{
  "n_layer": 14,
  "d_model": 320,
  "n_head": 5,
  "n_kv_head": 5,
  "head_dim": 64,
  "d_mlp": 1280,
  "vocab_size": 32000,
  "activation": "tanh_gelu",
  "norm": "layernorm",
  "norm_place": "pre",
  "norm_eps": 1e-05,
  "positions": "learned",
  "qk_norm": false,
  "attn_scale": 0.125,
  "bias": "all",
  "tie_embeddings": true,
  "parallel_block": false,
  "extras": ["capped logits"],
  "init": "normal",
  "init_std_qkv": 0.0234,
  "init_std_o": 0.00441,
  "init_std_up": 0.0234,
  "init_std_down": 0.00441,
  "optimizer": "muon_variant",
  "lr": 0.0146,
  "beta1": 0.9,
  "weight_decay": 0.014,
  "lr_head": 0.00726,
  "grad_clip": 1.0,
  "warmup_steps": 200,
  "schedule": "wsd",
  "decay_fraction": 0.373,
  "decay_shape": "linear",
  "final_lr_fraction": 0.1,
  "batch_tokens": [32768, 65536, 98304],
  "seq_len": 512,
  "doc_mask": true,
  "train_tokens": 561200000,
  "steps": 9195,
  "dataset": "wikipedia_en"
}
MLP neurons of a small language model. Each row is named by its layer, matrix (up: input weights) and neuron, and shows model dimensions 64-255. Each number is 128 + 24 x the weight over its row's rms, rounded and kept within 0 to 255. Numbers have three digits each.
Before each neuron's rows, "fires in" lists the words (lower case) most often at its 100 highest values on Wikipedia text that the model never trained on.

fires in: "m", "km", "born", "home", "j"
L2.up595:114118148131110135101118084135086137139146147082104129113118165113110134117106159170154146128134130149123093148173126165158107103142142101112129109125158125128113095106113126114123117156117098107159123185100117099159109123104101135114125113093138104149091134129170127102120123073136122147164091126126126123145161116103152140159102135082104113167122105106146135146099164131114156130143107095152111133153147147117128123132113148150128148121139149135116105171081136077150122110142145145126128130090135125132135141131143132110139126153133114155144136102094180159094111090151059122

fires in: "all", "no", "year", "five"
L11.up746:067089123117134165101076163112148102139116114098113097075140145116134130122110069155126104139110147130121158117167113129119172137146136142149124165126137127179149097125108105127127127120161088116108102126127125119123078109181106117111154107121092123097144163160142136160122124158149117079109162140143121156105148144148087136082121122141118131122100139118131143096121152177139173137170139148110101127163129135123163135140122120140067132120156135122091127155133120135145137155156106117100134123170081093081121126121111095151135124143126149132105126153157135096117117170153154107

fires in: "the", "that", "every"
L9.up303:121157131107140133125084124058090135164127117123148134130113134134111144124101110131111087141126161085090128123119107079112106161133135093147145124150130182129117105118164119111153165130108109130106105119140137116154112159141097150089131135126190140129103126136120165129147124138083119094144112094137089085134103174153135122082153120094131124128089139087085123117105182106074126111181121089129093135116125130174151138128180160116109133132107105137122102135120155158117132133142122113132092131084151168180104115142135164156139138127147146131075150185148113133109107170174106084

fires in: "the", "of"
L6.up638:058137121151145064134109124126148107097082172149163125115132169143109137124115075122164175152116157113133140143085117087118132153124099142168159079128105197158131145114130121136157126131167102140119105150095141136106146124142161113123104123135174137103126114092125147181147123170110088138125130096109128136091127131155125155110195153156124106142129111125127115098127085120120118095078110134143126139120142063119138123138118130146151106116158066117127135112148089106156166142139111117117097114111106115130137133126117081154147110101132139109137133102089109161081143122138125129

fires in: "a", "as", "the", "an"
L11.up521:116140128116108086142118086111061158123094116168151157133119129132152125136097086138150158138118126131144180095137185145110112150178145091117121115112151144180120136062131184083138159091142105119093133113101129104122135143158135116170132090101192093091115109086141149148093150147146107146080094130131105130130140138165168103130167108130161110100083104160141096166144153138114137113124135103121078157118131105120144122129139098143152128096113128166123138110122129156131134126150166106159146131130143155144098157129153161133135093126131146134126161134130120145115125140098099088

fires in: "was", "is", "a", "be", "to"
L6.up334:116094142123127163133062190123080105153160110123108106127102132093139151133139126116147160120162137126156131139119097095112083165153098156134132113121084153146109105152102111087129141109099126127096151115123138104125141070118158111147113091134119146127128142133105146147127138148083137154111103142145078116116168124177101111160125112133095077142176159158142115136135166141136143108101160120160100157107123131126140133099107101147116141137080146159118147134148144155102139123126101110139112130074105161163139124137129179126158161081139108107140145082161150164097141140184162137

fires in: "the", "league", "of", "novel"
L8.up418:111148113155154158106102089141111175086110152116107127137160164101109131147151113142123129161113117122144112116106156163094121156093149151117093142149150134130139109165154149144151158149153111112124125123102102048143090105116092080124105122108144130113156141138127140128092117134116074114156112130117122119150166114102111122127113127098153103132103076161145133118111071187134134134118152138113083101114114104166120150105149086098119163115081124139142127123105086098128117116171143136133165107124143140124130154119144176151108084156120120099114109157123108127164131129139112193

fires in: "of", "for", "on", "in"
L6.up714:121136121078115116141131123149138163177151105167124129149137148160113110122121105158147093160098128118111119155165117105145133111110119128131147113149133149161155109169121121111143107126156141124137189110139128112099128125181148132139168143162111143129128150126122117105110093134142155148100122116153159109154147149142126117134114129131156094135111132113188098084138050099102194103106082114127127131078102137105125163107115098122127137082121096108087138127132124152165101094144129131100129124141134096087115135136109132121131095175136089119133136142140094148145107109138158153

fires in: "one", "two"
L2.up458:080109112152125114112159125109169140147082156107122167115116141131148104130119101135161163118142176106121099113141129112123113135129108113107167090150129113158145110135117183119078117137125128144134107139153113116128139103144160128126106102153152112124151110150142151128169119139120151118127108129161188089120154095114126114124117156146130133165130119142147128102167151158107114145153138114108087117098155148097124103103105185105080133141126157153092126166154099131104100099127106140148110191119145065110093152177124087129134123141149091126138130095129124151138115132131090128

fires in: "of", "for", "at", "from", "to", "with"
L10.up1256:127108108085113127124120092154155142113165133085129126126100110130121140129111124117149148089108149163132141139135124146098123138178109117111093163154119145105127128103122143168026133151138101129124144133125107188101121168116125126126151105164114095122143123119087146126110125154121130124146126133097137109142110154104099116129146132083137101120163095170138107112065128112124136087118108173124116120127128136147132121094111143141143135128142109154112123124136127169102144100121111113139152135139191133122116075121061126105126122163105151103116116161125090098129109172118120117

fires in: "where", "how", "which"
L2.up1030:118118139087172151090148130127140140154125119101130134170091139093117130133141183149135148142096130129137126108143170154137142111096140133161140152100145130165141127158140114106142157162111111112124080149158107142150135104159123100100119133113092155101128193155168142124128138128120131175145129085159144184165110118102112145110120156103102144110167116127101128152132125115131099173147130121079110128111154122082120124054137148173171134156167140116147118139153088072176106130097126152145133151116111145136172104149130123094126118096122096104190100097143154125131116106104137111

fires in: "1", "second", "8", "3", "5", "2"
L2.up1129:115084125151087133119158127133162105151138071116137111137151162083143095164134110149117104119134117130128142128129088100145121156162160148137101124123163117146163091100146145160149119118161133123083065129140112114112097102122109097107134128110135099103161124159123138109125131188139182142127079116128149114148131127133143155178087148117146149112107123163097112136096165108156091144151087142082092100107145179127125116139157131132170128152063117143145148133127097139146120085150147129173114113133097131140096139116114116112119143126075146098131166094109129131114125132144093164

fires in: "one", "every", "each", "per", "a"
L11.up911:157114077088126119112092094120146121145135152111137101110104125122091128154101124152174115124138148137145157154177099118098081156110163115158117135132125138128137130134159128118125146132133188101120126089115151139139125124129109133125131118129126139105154126127112131150122124096119089157144125141099142134162115112113083126138117179113122114163102141180099101142107118164128112118121130086126125127160150146119125120131176173100074139136142098150113173071121143165188175130143147139103169127088111105122152125098065154107151138133148131166141135171159158100111107132131144117

fires in: "february", "april", "january", "july", "june", "august"
L2.up1143:100133157099122130078110124134144118126111175139144103164087106106164120116162109125108137127111130129134148147105121107139082131114127140127121153148132166153138089133142115130091160158090161148136104148186138108137148131141100106144122154108148120154108108165159136160105116109142099106144144127163134102135123140157157175132121153187144117124128133098127142164115115140128121177120098086157138101096148139135137120116187096113134150116116146151162156120091138118162146095132057159110146096155137112085128177121122160091146096153159111154090096167117117117133082145090105146

fires in: "m", "km", "metres", "cm", "miles"
L2.up1197:105142115137154139105111105165089125130163128122136102146125172109081111128147101094148135062149097114132154164173114095107130155135143133129109115110162115126109113115105141121123116129153119072118113131117047153153115123103129167077142145118143118117164101124192135135129096129171144138163113116116130160133126140120133165131124134082125126132107096118137107173130165110101131145155115154140154154184108164126135135135131142148116158142135135146123134133113126128162140100162153093086145121137086144127122118112148127097098102137102118153127113082098139139141146132139136140

fires in: "be", "been", "of"
L2.up51:110078134126098087141149114085163167074136114119092140153125124135121146163104108123127134092150165126126149132150146101126130167125100137141129120153086144136121157142105162111147115111188119175133134122129100102155117121103162124176089128123133123130095112138113146154183133115182151111146186169160146118102120126178131137119133128086134121149135139125113143173149093094150119110139092130120108133109167132098064118137153091112162136101140104122114144122128100143091168081108134136143124102107099102102099148155136138165128090103144135092114154119109108101142148180145127147

fires in: "two", "one", "three", "1", "a", "several"
L8.up808:142158137098154128134116083124090144107127157132113132112087118148168128121169140138128108144091117112164144172147128106118109116139097123127144118169113158134103098164120133129132144167096184110129125103137122142128163148144154138076121083139134127110133118165170136100150085132141137166104078112114179153126137120122138124144168132135139168115126134131130114092101135102137151144147158075153167100114107111143142120121162116136107120142122133154150131089145127136144177140157136102111090162119132120115088153101115118127147136161154139076131100147141167158119124130107138116

fires in: "of", "the", "a"
L6.up167:132134125123153107103154098125141154130131167155075135111125115156149124161152080136135141134118147069099124120158127111135134160108102140155158120152092143093147135130122092139118113115117143133098158089156142143103097093117133157139108157120110106132145144165078069157135103101130089126128111152163139104144122129122084111096163141139119134080145158098134154114149107126137158147147135126106088102124120144099132113128157095123154134110112119121111180104107157102144147147142107144132085136176129093115138097125130119181157089169147119136104129119141115081113124122079137148

fires in: "april", "august", "may", "july", "march"
L2.up1121:124102157143136131092122127124116150172132138154117120132123141121150146143160136111107142147152153126134140157151090158146055154130091114155106132151123130114153123139146112120147106150166160152085153169170132145126120130106151118055100128126126078150167109125137153135140139146128121102122079137144156093119097079101161131172154124142159122110160121083136118160147136127109134106146139105120148095112132150138094135171101128083150164120070134154132126180087112150169112127101122146098137128163132106123104145133108103134107070167135086151098114149069082138130143117150101126

fires in: "for", "in", "on", "served", "with"
L6.up290:121160140111158108128135091149132107097142130142130123116107110139121120143119108141137152132146132156104130186148102073111149130148117097110171087134114137144135118155128138097119090163151143111150153107137124090171146130124117113137115129137118131147135134109155133144162116138147143185136102105122139078147136131123149101154106099109122116095141079120165136123117156098122085119170140153105147118147096150137144109113159102120153108102119099077095109123129142081112131096079116160149126145121103130124099144175109144113135095103137147132080167153150082134136164153131160182

fires in: "was", "is", "not", "be", "like"
L6.up49:150119139126093152144113161142103169100121141119134145148117178153112147141057145141131120115192121143152148096113147106119109117113158141083142136127122136121122131118110125166164148149158126165141130147110167110138138068136098120165088096147088119135128120133102090114121128145123150114114074147140117104097123138106127097136088133157097106148132127131145131124104125122142176132120119124108108123108124175106167112124121111094089151110111131124088138174122097153136135114115128120120140109139165131092156087120167138120142087154111134104116161120148155113103123139148148153

fires in: "and", "be", "being", "most", "so"
L9.up1203:132100114129129129126116129138136104114147125100137123171072154110115127118103113122110105116115131144150156146165136129110160156157139145122129071159145163118113185107122143168182107115102145169138118119093128057140130117109169082141139153124156115147094183134121135137146111153155139126142141146138145109110115093101107132134113139103145105165123113096143116164155141150131152118105123158116134132111141113124087186085127117089151094151153076141142133126113150141136147117169125167125142127122147075087155153107112108121101155087106128129127169162111092129132121100108170120

fires in: "in", "took", "taking", "take", "the", "on"
L10.up1187:103148123138132157119101134126135118111160090105086109109094134112152145140105110117161112093115109118098128146161105086138107109119112121161132116178145137160144140133105138166095124147137126139109184147129192135144114102086114139149154091144156117168097097103168166121173112093126125093122129114073113121132137123125143116143153133107112101136140101128105121111097112165132065131146154111117125153176091116137120120154152148126156105153097127132103109128135118123124179099135113138119137118147138135128133134120119102133154144173134101091099147162123087145121087122073123144

fires in: "between", "both", "two", "neither"
L2.up1084:109129138115102141129140144120137119138086105123146132128113155113214134130113088109145160142137151132151103114161132065154120171122104131131159151138142122118086096119127121118135120105091125136113119154100145155106084140171132106119168140147126134124138114138146124110150107165101121164103147105143141124069137097112124130154124176116118158136136120125138128130126137145125093151132134114134131160103120105110150131144117122177109139172152165126134118117100130097142165124110144207186091107145150132134103117114102082120087182107172080109132124119140161134133117133121123121

fires in: "so", "christmas", "u", "too", "tara"
L2.up1031:137107128162136125161100121135123122096106148148110112119113161096171123155132087108108098117134122105139090117116137154138133166133126109114154126131123107125115140158129097090126117127083119125129122097138129103158145128146169151175122114107150108102160150105134125112180150141139117166116115169119086116088116126080117131136133185160143135128128111146132113112138127106147148106115107132094154107104133102114128106138152127117118146144131127126160115128132138201113080104075108124123111096139140088111119135143142124135127181153134114194152111136147163151124111175166100146

fires in: "in", "on", "a"
L10.up781:119090174153133124114098081168107165160120129101154142145085109120118152142113100173113119146161101147155127125137089131158106126177120099118142133127129176155109148138138121101077179123157137097146118157134122102157126096121141096111106135137116105163146134148137151136167093129102092128126099140155134122142164140155159078147136147130095125115137108102131077105131102170092152119143123108137133148125110100118116111119120139077157096132143132137125138143123116128186230121094102115148093159162085153104112175124096113172113111088102084147109150146134140108136134144127139141

fires in: "a", "the", "one", "an"
L9.up250:118121130162122134124104107149111072141095151147093143140126134114174115143095142082101162134145136144118083092132169110129129167152120116106110099103104138115119132108157156117129114121162155138099127121118145109168155147085145118128154137120154131106106120128144163153146114131158129142157104131205131135170075105137124096112130144138119139099116111117094109154128129134130042149137108122086078153133110093112143120089143117142131138146131133131115104114119148124121124120105120099135130149125138082118133113104107123119153107156164123115123130131108140120124127152122107123

fires in: "at", "thanks", "from"
L9.up611:101124104131137117106122092142135102119127140099112134139131174119106119145148124080132148111116135115104165062113153171077132127177126131091116157155149099155111148152157155159091151085121120117107157129098157146141127148094130167133124093141147142177116137140107135160145111114170137113131140148160135155120123157141118128112136100125085137112119156137173120134102112099089126128154127152132149136160110141116108123109133130128166083104110171120117121068126121136097154075109127118133105123152113127138137134137118153148111130139140148112127149117106148121087115110067080125